python train.py --intermediate_size=832 --norm_place="pre" --rope_fraction=1.0 --tie_word_embeddings=false --init="trunc" --init_std_qkv=0.0277 --init_std_o=0.0
MLP neurons of a small language model. Each row is named by its layer, matrix (gate and up: input weights) and neuron, and shows model dimensions 80-207. Each number is 50 + 15 x the weight over its row's rms, rounded and kept within 0 to 99. A neuron's up and down rows have the sign that makes its largest values positive.
After each neuron's rows, "fires in" lists the words (lower case) most often at its 100 highest values on Wikipedia text that the model never trained on.

L2.gate100:63 43 66 30 38 09 69 45 27 63 69 61 49 57 45 52 27 66 41 73 51 31 75 61 40 41 68 77 29 28 38 41 38 56 46 39 50 18 53 54 23 50 30 47 37 45 47 36 30 43 45 55 41 56 62 45 29 54 84 59 45 77 53 52 43 48 19 66 72 39 45 60 44 76 59 51 48 55 46 38 70 60 54 59 34 45 70 31 44 58 60 47 63 52 48 68 44 41 35 51 31 36 42 52 72 44 60 43 66 53 56 53 36 30 59 33 44 73 49 04 76 59 50 45 35 45 39 37
L2.up100:81 35 29 50 61 75 50 62 43 58 37 63 57 50 46 36 55 46 73 65 25 63 63 22 49 47 87 35 62 37 69 74 36 42 25 33 58 84 42 27 36 71 50 39 48 75 55 50 42 44 46 61 49 54 61 79 43 33 51 59 38 58 53 63 02 32 59 47 59 68 70 57 45 51 44 59 66 36 28 33 41 48 74 40 53 44 36 38 75 49 53 51 33 69 41 33 58 63 42 34 56 63 59 25 28 48 52 52 55 63 63 35 27 57 55 56 79 32 13 63 52 35 49 27 55 53 49 60
fires in: "m"

L7.gate324:45 49 36 46 24 73 37 62 62 55 46 29 43 64 50 63 35 78 47 30 67 45 72 49 58 71 63 52 72 62 43 29 46 54 43 43 49 42 44 47 40 39 61 46 76 44 34 74 59 47 35 52 53 46 61 64 52 65 47 25 48 50 54 51 59 30 62 29 36 39 45 36 55 36 65 58 81 42 53 54 71 33 37 72 50 61 70 47 49 54 64 53 45 93 71 47 63 67 64 57 70 33 59 45 42 44 38 53 34 29 47 40 46 54 68 10 38 27 79 55 65 25 84 53 61 43 77 65
L7.up324:42 40 42 75 63 60 23 60 48 52 43 56 44 49 58 64 36 82 51 53 79 61 41 37 36 25 56 55 58 36 13 41 24 62 56 43 56 49 75 66 42 39 54 38 63 39 47 52 66 52 24 46 30 51 35 43 51 63 26 50 62 66 58 46 09 41 39 27 34 43 66 53 59 53 38 84 32 21 55 25 67 38 54 33 53 36 56 51 22 56 68 40 45 50 20 63 37 35 48 37 74 69 74 63 26 77 50 69 69 40 27 64 62 47 20 41 38 54 73 46 61 53 29 43 49 62 65 47
fires in: "to", "can", "by", "also", "not"

L9.gate165:65 18 63 38 27 59 47 58 53 33 73 49 37 48 61 69 64 49 50 41 80 96 17 56 73 71 46 43 38 35 45 43 67 67 39 74 64 31 57 49 43 49 42 51 39 29 62 19 48 56 43 37 59 34 26 56 40 63 49 25 47 67 52 51 44 64 56 62 41 29 43 63 58 60 28 35 72 34 58 48 40 26 29 47 48 48 63 57 39 21 40 48 74 52 53 74 42 71 45 42 25 52 62 48 57 42 55 55 57 55 45 66 52 48 53 56 46 38 65 50 60 34 34 49 64 51 61 60
L9.up165:64 29 63 61 31 51 25 43 54 67 61 47 67 60 63 61 64 16 57 22 73 66 55 65 57 41 46 52 44 71 70 54 71 50 30 74 47 44 40 50 51 51 54 67 35 49 69 57 45 52 57 41 50 31 64 64 28 24 47 34 53 55 52 74 29 66 45 65 47 80 52 39 39 74 34 49 45 47 23 30 44 68 55 30 50 30 62 43 79 64 41 50 23 43 18 44 73 41 46 47 40 46 44 50 67 76 67 41 63 83 92 45 32 49 29 54 47 30 27 54 69 32 30 60 33 42 38 38
fires in: "for", "responsibilities", "took", "of", "with", "rescue"

L4.gate87:47 63 64 54 20 55 50 43 65 66 65 59 50 54 71 45 55 42 54 16 51 55 71 52 53 45 30 42 38 37 85 52 55 57 35 66 45 45 51 69 42 55 31 62 43 44 51 49 51 32 43 58 65 58 59 63 53 57 35 57 58 60 30 29 62 28 53 60 44 48 48 71 42 44 67 43 62 43 55 36 35 77 49 59 66 34 74 47 52 40 41 42 29 66 69 37 58 63 00 36 21 39 69 43 53 56 58 51 50 59 41 22 60 49 49 49 99 45 64 89 72 56 62 55 62 62 78 32
L4.up87:59 55 69 39 53 64 60 47 71 36 60 54 59 24 55 35 40 30 63 43 76 46 63 25 73 43 68 54 07 74 26 41 58 35 45 59 44 57 58 19 77 42 70 51 37 71 42 67 52 54 52 40 70 63 37 77 54 31 35 34 40 35 59 74 54 68 55 55 60 37 34 62 74 61 41 45 29 64 46 23 36 60 73 46 60 70 50 68 44 69 52 41 41 84 31 36 41 78 41 82 26 56 50 35 76 57 38 79 72 44 64 44 67 35 61 75 47 50 58 27 39 72 34 48 21 68 65 33
fires in: "early", "life", "career", "to", "biography", "background"

L4.gate681:57 67 47 62 63 54 85 60 39 54 39 40 46 69 30 51 74 61 30 67 45 68 62 45 41 78 37 64 45 37 55 74 47 26 71 59 18 40 21 43 67 57 52 45 58 78 52 54 60 43 83 74 47 68 40 46 34 40 50 54 60 50 27 37 52 39 61 72 76 50 57 50 99 46 60 28 52 29 52 29 44 75 46 44 11 55 56 62 37 74 42 54 59 32 40 52 51 59 39 48 50 63 28 55 92 31 37 67 38 54 43 64 53 33 60 39 01 25 70 39 69 68 50 73 33 46 64 59
L4.up681:46 57 49 63 50 56 53 50 32 41 66 30 38 45 51 30 31 61 57 70 43 28 52 38 25 38 62 49 45 63 48 50 65 13 45 74 42 46 55 26 73 35 62 45 54 40 56 60 44 50 64 64 54 26 26 60 48 27 68 65 54 41 55 40 64 43 45 50 40 39 79 39 49 39 46 67 43 49 65 21 37 57 63 42 60 28 20 39 70 59 35 62 27 25 61 50 28 54 64 29 56 83 50 53 47 75 48 47 49 50 67 61 76 41 40 70 54 48 46 74 68 48 57 60 56 52 61 60
fires in: "of", "no", "a", "an"

L2.gate228:35 78 59 56 71 43 28 20 44 84 47 43 58 53 40 57 28 56 69 60 49 54 83 61 63 31 33 48 50 23 17 63 61 45 61 44 68 57 48 62 73 54 44 52 37 38 64 66 36 54 54 50 80 38 27 60 73 58 60 64 52 52 58 39 48 67 37 54 46 30 25 59 36 51 73 64 43 57 40 52 42 40 61 83 64 41 64 37 39 41 55 40 27 42 35 56 26 62 34 77 65 56 64 77 46 68 36 80 36 56 58 35 59 37 59 35 52 64 13 55 44 43 55 36 64 65 38 58
L2.up228:58 54 35 46 63 61 31 58 50 47 64 11 60 56 47 36 29 33 79 89 50 57 54 63 73 55 36 83 71 52 38 42 32 41 72 50 61 49 21 35 33 26 50 44 61 63 50 70 24 45 48 48 61 61 41 37 50 40 68 35 49 61 51 52 60 63 55 82 49 36 54 68 49 76 52 49 45 50 30 64 22 61 38 52 68 81 41 68 36 51 42 69 54 39 50 37 52 48 52 78 61 49 54 62 53 57 57 48 62 39 63 57 58 47 41 39 67 56 63 48 66 71 72 42 34 66 49 53
fires in: "year", "career", "years", "time", "way", "life"

L9.gate194:38 66 48 64 53 59 55 48 43 58 31 27 40 32 32 31 35 34 19 26 58 43 44 91 62 54 47 40 19 38 36 52 37 58 89 28 49 53 51 50 75 55 32 45 22 18 53 45 79 64 51 46 48 52 58 64 20 57 34 53 26 34 47 51 61 74 38 65 50 44 62 46 66 65 49 61 77 37 52 60 40 12 50 40 51 43 57 38 21 47 33 39 53 59 42 15 83 54 63 45 64 57 68 54 56 64 55 52 51 38 48 48 40 48 38 33 74 65 67 49 63 59 30 62 65 74 44 42
L9.up194:22 21 50 59 46 72 44 43 49 54 47 19 23 47 56 65 56 33 40 22 55 60 73 68 53 61 63 18 34 58 49 58 32 56 43 20 39 55 28 61 46 50 52 69 61 37 40 62 49 62 18 38 71 64 48 61 95 79 45 57 48 33 30 84 57 63 39 55 53 71 61 56 47 42 50 79 55 53 55 37 67 60 39 61 44 42 44 41 51 61 45 35 45 55 58 53 76 43 50 62 53 45 37 52 54 59 43 59 32 30 52 68 40 31 54 67 51 69 75 55 17 59 38 57 47 47 81 50
fires in: "to", "he", "they", "i", "she", "we"

L2.gate687:44 60 20 64 44 49 33 55 50 50 21 28 34 69 28 48 29 49 30 35 58 50 49 58 72 55 55 51 53 35 49 51 48 45 54 71 28 65 60 50 43 78 79 37 61 71 35 34 50 41 48 35 52 62 34 41 45 60 60 69 35 71 26 67 84 49 73 58 30 69 57 33 58 66 56 71 45 57 21 48 08 81 19 50 99 50 69 63 50 52 65 59 30 36 64 44 32 44 57 39 57 51 33 37 56 63 22 46 47 59 57 66 50 48 46 41 44 72 70 33 78 54 45 65 54 41 47 57
L2.up687:73 48 45 60 65 45 40 32 63 45 52 30 56 68 27 36 53 80 58 30 33 39 53 44 60 54 51 58 34 66 27 58 65 69 29 62 11 60 29 62 40 49 39 21 70 78 38 47 46 41 45 53 37 74 30 45 54 29 50 60 32 58 52 49 94 72 59 21 39 54 41 59 50 49 56 65 33 50 66 45 36 34 40 30 47 49 66 42 53 55 46 40 37 56 68 47 52 68 47 45 61 42 51 63 32 62 26 72 34 34 60 69 44 48 65 59 41 46 31 30 62 55 62 72 52 32 16 57
fires in: "any", "each", "every", "either", "everything", "anything"

L9.gate418:32 22 42 44 55 70 86 74 61 33 44 27 53 56 30 65 42 59 35 69 76 66 91 59 71 56 63 66 56 52 62 31 53 52 55 73 43 53 23 51 57 36 43 64 89 49 55 40 66 50 26 34 60 64 29 50 51 61 44 56 38 36 45 65 33 51 65 41 25 43 44 64 38 58 48 49 43 39 40 53 56 51 22 16 72 45 50 63 73 53 78 57 71 51 52 52 41 40 35 55 52 64 37 40 46 61 32 50 63 46 27 75 48 48 31 61 63 41 38 57 27 32 57 43 65 56 46 43
L9.up418:59 62 45 70 35 48 51 50 53 69 59 76 74 30 49 41 55 56 51 44 61 55 60 55 43 37 51 70 63 53 52 68 61 45 56 63 53 52 44 55 72 46 31 31 54 67 66 53 56 30 55 65 61 13 52 52 46 43 20 45 48 50 62 58 61 47 31 69 57 62 53 63 67 33 67 35 43 51 47 91 36 27 39 45 47 25 22 52 69 43 65 47 55 70 45 52 30 35 17 66 81 48 50 16 56 20 41 65 47 61 83 61 80 49 45 42 66 32 39 51 38 45 35 35 32 43 56 70
fires in: "his", "s", "her", "was", "and"

L6.gate232:43 32 43 61 55 52 41 52 45 62 61 63 67 53 37 49 40 71 26 45 57 75 81 33 66 46 74 54 41 18 64 76 44 31 60 65 62 38 24 49 48 60 44 26 47 00 60 25 10 46 89 61 53 23 34 28 45 65 42 40 13 52 53 37 53 41 77 70 44 62 54 41 30 25 56 55 49 26 45 36 48 69 42 44 49 56 67 57 62 58 50 46 52 46 40 27 52 38 57 62 40 54 19 50 35 66 26 43 57 64 30 50 34 57 62 41 69 65 69 42 56 70 54 47 40 53 89 37
L6.up232:41 48 43 63 52 64 42 49 67 48 50 63 72 46 48 31 50 50 31 48 42 58 47 46 49 50 07 43 48 56 39 41 24 67 37 48 54 50 46 35 51 29 31 65 63 62 61 56 43 49 33 34 52 26 65 48 31 41 84 32 50 66 38 46 38 55 38 46 36 55 32 46 36 37 37 73 68 53 58 32 47 55 56 45 52 59 25 31 16 32 77 77 24 58 66 28 45 66 55 37 30 44 49 58 51 35 47 72 46 56 58 53 41 40 50 35 51 17 39 53 44 53 51 73 36 48 59 45
fires in: "and", "she", "yugoslavia"

L2.gate205:82 45 34 30 36 38 43 37 55 56 41 60 59 68 50 63 52 60 40 55 27 47 38 78 66 41 52 54 55 71 56 69 38 71 48 47 68 71 35 55 42 40 49 51 96 65 64 70 43 55 60 64 29 49 74 41 66 75 74 39 59 62 59 58 56 63 52 45 49 39 68 60 62 64 15 19 59 75 47 41 54 49 55 52 51 71 78 66 74 71 70 53 62 33 56 74 31 48 67 46 46 41 26 45 63 37 59 73 57 26 55 72 35 59 50 41 60 44 60 42 47 60 41 19 57 59 48 67
L2.up205:77 34 59 62 29 24 57 57 49 22 39 54 44 63 61 32 58 66 78 42 54 40 24 56 45 46 56 38 57 58 49 73 64 63 35 56 27 40 28 48 62 27 34 38 36 52 56 46 42 48 46 63 38 37 69 44 24 49 45 54 25 67 65 43 40 57 77 43 45 48 10 80 60 26 41 46 45 41 39 26 31 49 49 56 57 30 41 36 33 38 19 49 52 44 41 51 37 59 66 83 51 44 33 72 49 56 42 38 49 18 47 43 62 14 50 44 74 28 53 24 43 39 47 41 62 45 52 43
fires in: "as"

L4.gate647:46 23 45 51 57 46 57 43 33 65 51 34 57 35 51 46 46 39 21 27 54 45 23 53 30 52 46 22 48 48 35 63 75 41 66 55 51 45 48 61 64 68 39 42 37 58 44 27 46 56 26 25 54 34 70 51 57 40 81 35 52 61 36 68 20 04 53 64 65 53 59 23 50 15 52 54 60 28 50 55 36 68 45 54 49 65 41 54 64 63 60 49 34 46 69 37 28 15 40 62 81 67 61 56 46 47 28 67 58 46 50 23 45 87 55 54 51 73 33 75 49 25 26 66 25 61 44 36
L4.up647:16 43 29 69 45 38 74 65 37 63 49 22 30 69 73 39 42 55 56 17 43 37 56 40 64 43 40 24 19 12 50 46 50 38 40 62 47 63 15 43 71 37 41 59 41 28 34 44 56 69 29 30 63 60 34 15 35 44 57 29 49 51 62 78 41 30 33 35 36 15 71 49 37 61 38 31 41 67 47 53 49 63 40 69 33 45 65 23 42 73 56 78 44 35 44 66 48 53 63 60 76 42 59 35 50 41 70 36 54 65 37 55 55 39 39 51 55 51 31 54 67 39 43 68 59 58 58 33
fires in: "at", "of", "from", "or", "lower"

L9.gate680:82 38 33 56 58 58 34 33 63 82 77 61 36 61 49 44 66 40 38 19 57 68 46 42 24 54 39 47 26 41 54 12 29 23 53 56 52 37 57 75 19 42 41 41 54 50 55 50 55 42 29 66 41 47 48 48 52 35 56 52 54 36 44 65 47 60 35 22 37 70 61 42 42 53 56 29 52 30 67 35 63 57 42 55 30 55 40 44 57 53 46 68 51 80 53 68 64 77 71 32 49 56 40 37 60 60 27 51 85 48 71 50 59 33 53 48 31 62 65 54 35 56 58 51 48 53 33 41
L9.up680:42 58 59 43 39 42 63 74 64 42 40 32 35 68 44 52 25 32 61 38 65 78 49 63 12 63 39 45 41 26 27 38 43 53 42 42 40 30 30 54 25 38 46 49 50 54 53 74 33 56 38 68 64 37 76 56 39 26 34 62 40 45 37 49 52 56 61 32 34 50 29 36 97 44 82 45 77 53 43 51 53 88 47 38 37 56 66 36 46 50 56 52 55 40 68 77 62 48 51 57 72 26 47 55 46 35 47 76 50 62 55 41 42 38 40 50 68 33 61 85 49 46 36 72 56 59 62 55
fires in: "to", "for", "with", "after", "by", "ex"

L9.gate618:66 58 17 94 48 19 30 68 74 78 68 43 31 46 48 58 59 39 54 25 53 54 41 55 50 56 42 44 54 68 63 47 55 63 87 50 67 54 41 42 55 42 33 57 43 28 57 54 62 59 45 42 39 43 57 74 59 37 44 48 45 31 25 53 53 27 39 50 58 33 52 56 51 53 31 40 80 52 60 38 65 62 50 60 35 54 66 50 61 51 41 54 09 38 18 50 32 61 53 46 30 52 54 37 62 61 49 46 40 41 65 37 45 45 63 56 71 78 39 41 64 18 27 33 80 35 31 45
L9.up618:74 53 55 44 65 45 40 63 36 53 40 64 62 51 48 57 43 42 47 46 31 43 63 44 46 58 59 16 43 68 32 41 61 16 48 38 42 72 60 72 49 48 57 67 59 58 39 69 47 66 41 49 56 53 55 67 50 53 50 75 40 62 42 56 41 29 54 30 34 52 72 62 49 67 63 35 48 36 60 52 47 46 58 43 49 62 53 59 34 42 52 37 35 33 50 71 58 56 47 52 54 74 38 49 50 56 56 41 55 69 36 52 45 66 72 45 38 45 67 72 65 71 45 70 38 83 44 40
fires in: "to", "not", "ll", "can"

L4.gate476:54 53 37 26 17 50 06 40 44 47 45 60 38 38 36 52 25 27 38 83 51 68 52 50 23 46 52 53 46 39 46 30 43 47 66 55 63 42 56 73 58 31 35 51 50 50 58 60 57 46 65 61 56 52 52 47 43 62 54 51 64 37 23 57 48 77 57 54 68 82 46 57 58 68 61 32 64 74 48 41 54 37 53 38 44 60 55 47 27 26 32 64 75 77 42 44 75 63 82 53 46 58 41 44 57 34 46 48 70 61 59 57 35 60 31 53 59 55 38 62 32 48 40 79 45 75 61 24
L4.up476:38 84 47 50 55 37 37 47 42 67 41 24 08 48 45 32 49 54 49 42 32 66 19 47 15 59 50 38 48 82 54 62 67 30 44 43 20 42 70 65 27 53 58 56 41 64 56 38 42 31 52 67 33 71 42 74 65 28 32 35 35 35 68 42 53 35 77 55 51 49 47 59 79 43 39 63 60 69 33 31 35 57 60 40 30 49 76 64 39 33 53 49 57 70 50 32 63 47 57 29 77 76 36 39 76 85 41 58 73 50 46 54 44 36 61 63 64 55 68 49 42 56 48 84 65 71 53 46
fires in: "it", "they", "he", "kommunar"

L4.gate794:67 37 54 55 55 48 73 60 71 43 80 41 52 65 53 34 61 51 52 45 91 57 64 46 58 45 70 48 48 37 60 28 54 41 39 47 55 36 31 35 36 49 51 51 16 60 54 45 50 39 53 45 57 56 45 36 43 07 56 46 19 30 24 60 16 51 50 48 38 20 21 46 53 68 74 56 35 56 50 49 47 71 59 40 57 60 79 53 56 45 46 60 55 76 44 50 71 63 46 86 55 74 41 84 15 70 62 59 54 51 47 36 59 42 55 59 61 65 83 68 49 41 76 47 43 29 50 28
L4.up794:64 52 56 61 50 67 50 33 46 62 49 61 48 56 51 38 44 58 56 58 76 62 24 58 49 50 56 42 54 47 70 40 40 44 26 61 61 47 50 33 33 15 22 59 36 41 68 50 62 43 50 58 33 46 60 73 34 72 47 56 43 93 33 56 52 52 62 56 45 49 66 59 51 39 69 41 55 52 69 53 45 60 59 46 43 54 52 59 42 47 29 34 42 52 46 53 34 32 53 47 68 27 35 40 47 21 27 44 48 62 36 18 26 32 49 82 75 47 63 42 47 78 18 40 38 47 34 54
fires in: "s", "m"

L2.gate6:68 36 33 38 41 78 24 41 51 40 35 70 42 48 56 40 27 70 59 64 25 63 48 49 59 04 45 66 31 63 51 41 34 41 22 42 45 45 71 50 72 55 40 44 43 44 52 60 25 38 58 33 54 52 38 36 73 41 29 32 60 67 33 45 48 41 68 52 25 66 72 39 46 18 36 55 31 49 73 07 62 53 52 47 47 58 76 38 67 48 40 25 34 50 57 30 44 55 67 27 60 62 38 27 59 33 50 45 48 50 28 39 33 46 55 43 30 65 64 36 65 52 62 38 49 59 35 54
L2.up6:66 51 50 51 32 20 58 69 50 54 53 24 78 57 21 54 52 40 72 52 42 30 31 69 75 38 47 81 50 56 74 45 35 64 37 65 47 36 52 54 41 56 22 18 44 55 38 44 50 61 63 69 44 18 40 38 55 40 70 56 66 42 63 64 49 78 68 48 48 50 57 43 53 39 35 55 58 48 54 29 43 49 58 31 63 64 62 13 35 30 66 50 46 57 50 74 31 71 61 50 57 75 33 41 40 58 57 49 77 51 19 47 39 46 35 69 40 47 72 45 57 39 39 41 45 56 14 40
fires in: "any", "when", "since", "though", "until", "as"

L6.gate84:26 44 64 41 46 43 56 61 36 49 51 48 74 50 86 34 35 48 66 45 44 56 43 34 46 62 47 60 72 67 46 46 38 59 37 55 36 62 42 33 49 36 40 44 55 63 59 61 40 53 74 65 74 48 39 37 48 54 58 45 67 61 28 38 42 29 93 45 34 65 29 45 65 33 45 23 44 70 32 66 33 67 67 47 52 71 69 76 62 43 71 65 19 70 55 44 67 60 73 52 74 65 57 56 52 72 48 53 64 64 58 35 49 61 73 65 59 26 15 33 75 34 32 34 71 36 33 29
L6.up84:59 72 51 64 40 41 28 48 31 73 61 44 51 35 79 21 55 32 65 33 31 43 70 56 20 36 55 58 30 43 44 27 61 40 87 86 57 72 48 59 46 35 37 66 34 68 77 72 49 67 55 26 71 34 38 51 57 53 54 65 48 75 58 21 58 68 74 52 58 43 47 68 50 52 33 38 46 40 67 57 43 80 60 52 81 81 32 61 61 57 46 75 53 36 65 39 33 72 51 62 47 70 71 07 55 57 65 57 42 48 46 59 31 46 46 31 46 39 29 45 84 72 29 38 48 50 42 45
fires in: "and", "or", "years"

L6.gate30:68 40 41 54 38 61 65 35 55 29 48 70 55 53 40 65 47 27 53 51 63 33 48 54 28 43 23 41 80 51 46 43 56 60 76 63 33 69 65 69 59 65 51 21 32 28 69 42 69 62 70 39 48 83 36 40 68 50 54 43 38 53 76 47 57 43 33 64 52 60 75 51 73 63 23 28 67 59 62 36 31 70 47 40 38 71 64 38 45 46 35 43 43 39 72 62 51 52 44 38 51 49 41 33 49 55 58 35 56 32 81 42 61 51 51 45 52 19 45 82 47 61 46 76 55 42 51 64
L6.up30:14 61 33 40 48 23 50 49 49 35 26 73 32 46 49 49 54 58 53 36 33 50 43 46 43 41 33 54 47 38 47 27 48 42 44 60 37 37 45 38 53 48 41 51 58 65 34 70 34 64 50 56 76 31 58 94 37 50 36 59 59 42 59 28 52 57 10 41 63 69 35 63 62 79 47 61 35 40 45 40 44 25 39 50 29 61 24 47 55 44 58 55 68 45 37 55 58 49 68 62 51 60 59 15 44 67 59 42 64 26 56 42 65 47 51 52 57 34 50 52 70 44 63 45 60 26 54 58
fires in: "in", "very", "as"

L6.gate502:68 42 48 44 44 48 67 60 67 72 25 34 22 46 33 56 34 40 38 62 42 43 54 51 33 49 11 49 41 72 26 44 52 61 77 41 43 27 37 32 31 53 46 51 49 30 63 68 38 49 65 41 38 51 29 81 40 66 41 50 29 55 52 75 47 56 49 50 69 44 47 52 68 42 47 29 51 31 61 42 61 45 75 61 28 34 62 56 38 57 17 33 66 48 59 38 43 66 27 60 54 78 39 54 30 43 63 45 55 47 37 64 55 23 69 42 39 32 44 36 71 30 57 51 43 50 69 50
L6.up502:62 56 67 58 64 67 34 36 51 58 45 60 56 36 70 85 38 47 49 52 47 41 30 43 45 55 28 55 79 61 57 49 52 80 72 61 60 49 29 46 49 57 53 65 34 52 67 52 60 60 64 57 77 52 34 32 47 29 66 54 21 46 59 37 31 53 43 54 59 69 22 27 63 58 33 36 35 53 46 29 37 59 35 50 19 36 44 76 41 39 50 51 66 57 57 64 46 52 46 48 40 62 31 50 20 49 26 62 53 73 79 56 62 67 47 50 54 45 35 31 48 34 49 64 67 32 68 55
fires in: "of", "in"

L9.gate6:71 62 41 49 36 40 42 40 50 53 29 34 52 71 48 44 45 50 74 50 48 54 65 40 04 32 66 62 48 22 50 46 45 55 63 87 55 25 49 51 37 66 32 44 27 50 49 63 31 81 85 63 71 38 29 78 53 65 22 73 38 42 46 34 53 48 19 48 49 56 37 44 45 30 33 50 60 55 56 20 35 57 55 65 54 53 54 53 52 60 70 41 31 56 39 72 46 44 40 19 57 45 57 43 99 20 47 56 24 26 42 58 48 39 23 79 29 54 44 53 59 46 36 77 57 38 49 46
L9.up6:44 49 35 63 59 57 33 50 57 66 65 59 66 52 66 52 59 32 39 42 13 62 30 44 52 63 35 76 53 51 19 60 50 34 33 67 45 38 44 52 41 55 54 35 60 49 41 31 31 45 43 40 78 51 56 74 64 49 18 62 34 60 39 34 16 32 61 10 52 56 48 77 66 50 60 22 64 52 56 55 37 38 56 20 57 44 58 40 41 54 36 22 42 68 55 33 59 60 58 44 55 15 44 46 50 62 33 55 47 48 46 39 55 57 29 37 77 55 38 71 40 50 64 32 70 43 59 51
fires in: "in"

L6.gate142:46 59 49 42 28 57 72 68 53 82 60 48 67 58 60 65 60 27 24 62 33 65 40 34 26 64 36 37 44 60 58 43 61 73 46 57 40 47 50 38 68 39 55 61 57 24 70 67 35 47 41 73 56 62 55 38 37 64 45 40 67 32 53 39 43 35 61 67 38 30 37 69 37 52 59 69 25 28 58 37 33 63 57 50 47 35 25 59 41 59 14 44 65 71 34 48 62 65 47 35 34 61 41 48 63 43 29 46 45 50 48 35 48 49 63 70 25 64 87 60 45 38 60 47 63 55 50 28
L6.up142:40 27 13 46 47 64 54 66 55 56 63 47 47 69 64 57 18 36 28 49 71 86 60 47 46 44 54 37 85 71 56 33 43 43 73 19 27 31 43 13 61 78 56 58 44 51 47 44 40 62 60 47 39 41 50 58 61 46 73 46 72 45 48 28 40 48 61 20 53 60 54 58 47 47 47 46 40 29 36 72 64 56 55 72 49 60 49 38 56 74 56 37 44 74 67 46 52 60 56 39 59 55 64 66 52 47 73 31 47 52 21 39 20 43 75 53 21 31 39 44 42 26 25 53 53 43 75 47
fires in: "and", "is"

L2.gate635:57 65 51 73 59 71 45 80 51 29 43 47 71 62 73 59 37 52 63 44 53 63 80 29 53 63 81 59 63 75 47 55 34 64 48 57 35 58 37 39 34 63 75 33 50 58 63 31 21 79 45 65 42 49 64 66 62 42 27 84 45 60 53 35 44 72 57 30 56 48 46 39 46 60 78 51 22 56 75 63 32 44 30 73 59 56 67 36 35 47 54 50 54 37 56 59 28 61 71 15 39 27 42 64 44 54 51 53 50 54 67 45 40 17 53 52 45 49 28 23 59 41 38 26 42 52 41 46
L2.up635:65 46 20 68 59 41 56 68 63 36 32 51 56 44 57 49 25 61 71 33 72 34 63 46 66 43 78 71 57 56 58 60 08 49 21 51 53 48 41 83 48 73 63 55 46 25 77 17 13 64 56 51 27 57 30 66 71 62 44 63 39 67 45 42 56 73 39 43 45 44 53 31 42 41 65 64 31 41 54 58 45 56 64 92 42 64 56 35 30 50 53 55 61 60 52 57 45 42 44 38 68 53 52 59 46 43 46 50 53 55 82 52 79 16 64 44 45 40 53 55 26 32 49 24 69 44 41 39
fires in: "year", "years", "date", "days", "month"

L2.gate391:43 42 54 66 19 43 11 44 80 49 61 28 52 43 60 61 50 24 79 73 56 42 29 51 21 49 50 48 83 70 41 39 27 37 46 52 55 79 68 25 37 65 63 54 45 37 66 36 60 46 38 65 56 39 38 59 49 64 40 33 63 50 41 44 60 43 69 43 26 69 46 21 56 27 19 36 35 44 67 35 58 46 84 52 56 47 54 62 54 46 47 52 47 57 33 56 77 57 70 42 67 45 48 24 21 64 71 69 48 71 50 31 56 68 65 27 80 65 46 77 63 40 56 65 29 64 53 25
L2.up391:44 64 76 56 77 57 27 83 48 71 67 56 50 51 55 33 65 63 30 29 24 31 55 55 49 67 49 69 58 33 69 60 57 50 59 74 33 32 41 74 34 44 77 43 57 52 25 32 44 52 48 52 38 49 26 69 58 67 36 47 55 74 47 79 77 57 49 51 39 34 62 47 39 52 58 27 59 41 53 63 33 50 44 42 49 41 14 49 67 56 45 66 65 04 44 34 39 53 44 52 57 41 53 47 54 29 23 65 45 69 52 51 43 70 41 48 05 34 61 39 52 37 35 48 40 35 40 44
fires in: "such", "where", "describes", "bear"

L4.gate130:57 52 64 53 48 57 55 39 49 78 56 74 42 51 43 63 73 80 77 38 42 43 46 70 48 32 36 43 32 64 44 45 44 53 43 41 59 43 36 49 50 29 44 96 64 71 60 53 59 37 78 55 53 72 53 24 57 49 58 39 37 67 43 43 48 40 32 78 56 50 41 34 75 43 44 48 77 50 30 57 33 58 52 46 65 38 39 72 26 65 54 46 43 50 60 47 51 34 64 41 38 54 49 32 75 66 71 46 35 38 17 62 56 30 64 32 55 28 43 77 37 59 47 54 48 48 50 52
L4.up130:37 31 43 49 52 54 68 37 49 59 74 42 47 71 65 64 27 57 42 17 41 47 46 40 65 42 50 70 59 63 44 40 82 36 41 84 56 39 67 26 70 81 60 66 65 36 81 24 49 53 48 66 35 38 63 29 54 57 53 17 48 31 16 72 41 39 51 52 54 39 73 18 48 54 58 40 38 76 55 45 48 63 54 76 60 51 42 65 16 43 42 68 61 47 49 39 35 64 50 54 16 61 43 64 49 40 51 43 63 41 21 48 51 50 36 43 80 50 49 57 35 55 64 66 31 59 44 38
fires in: "from", "to"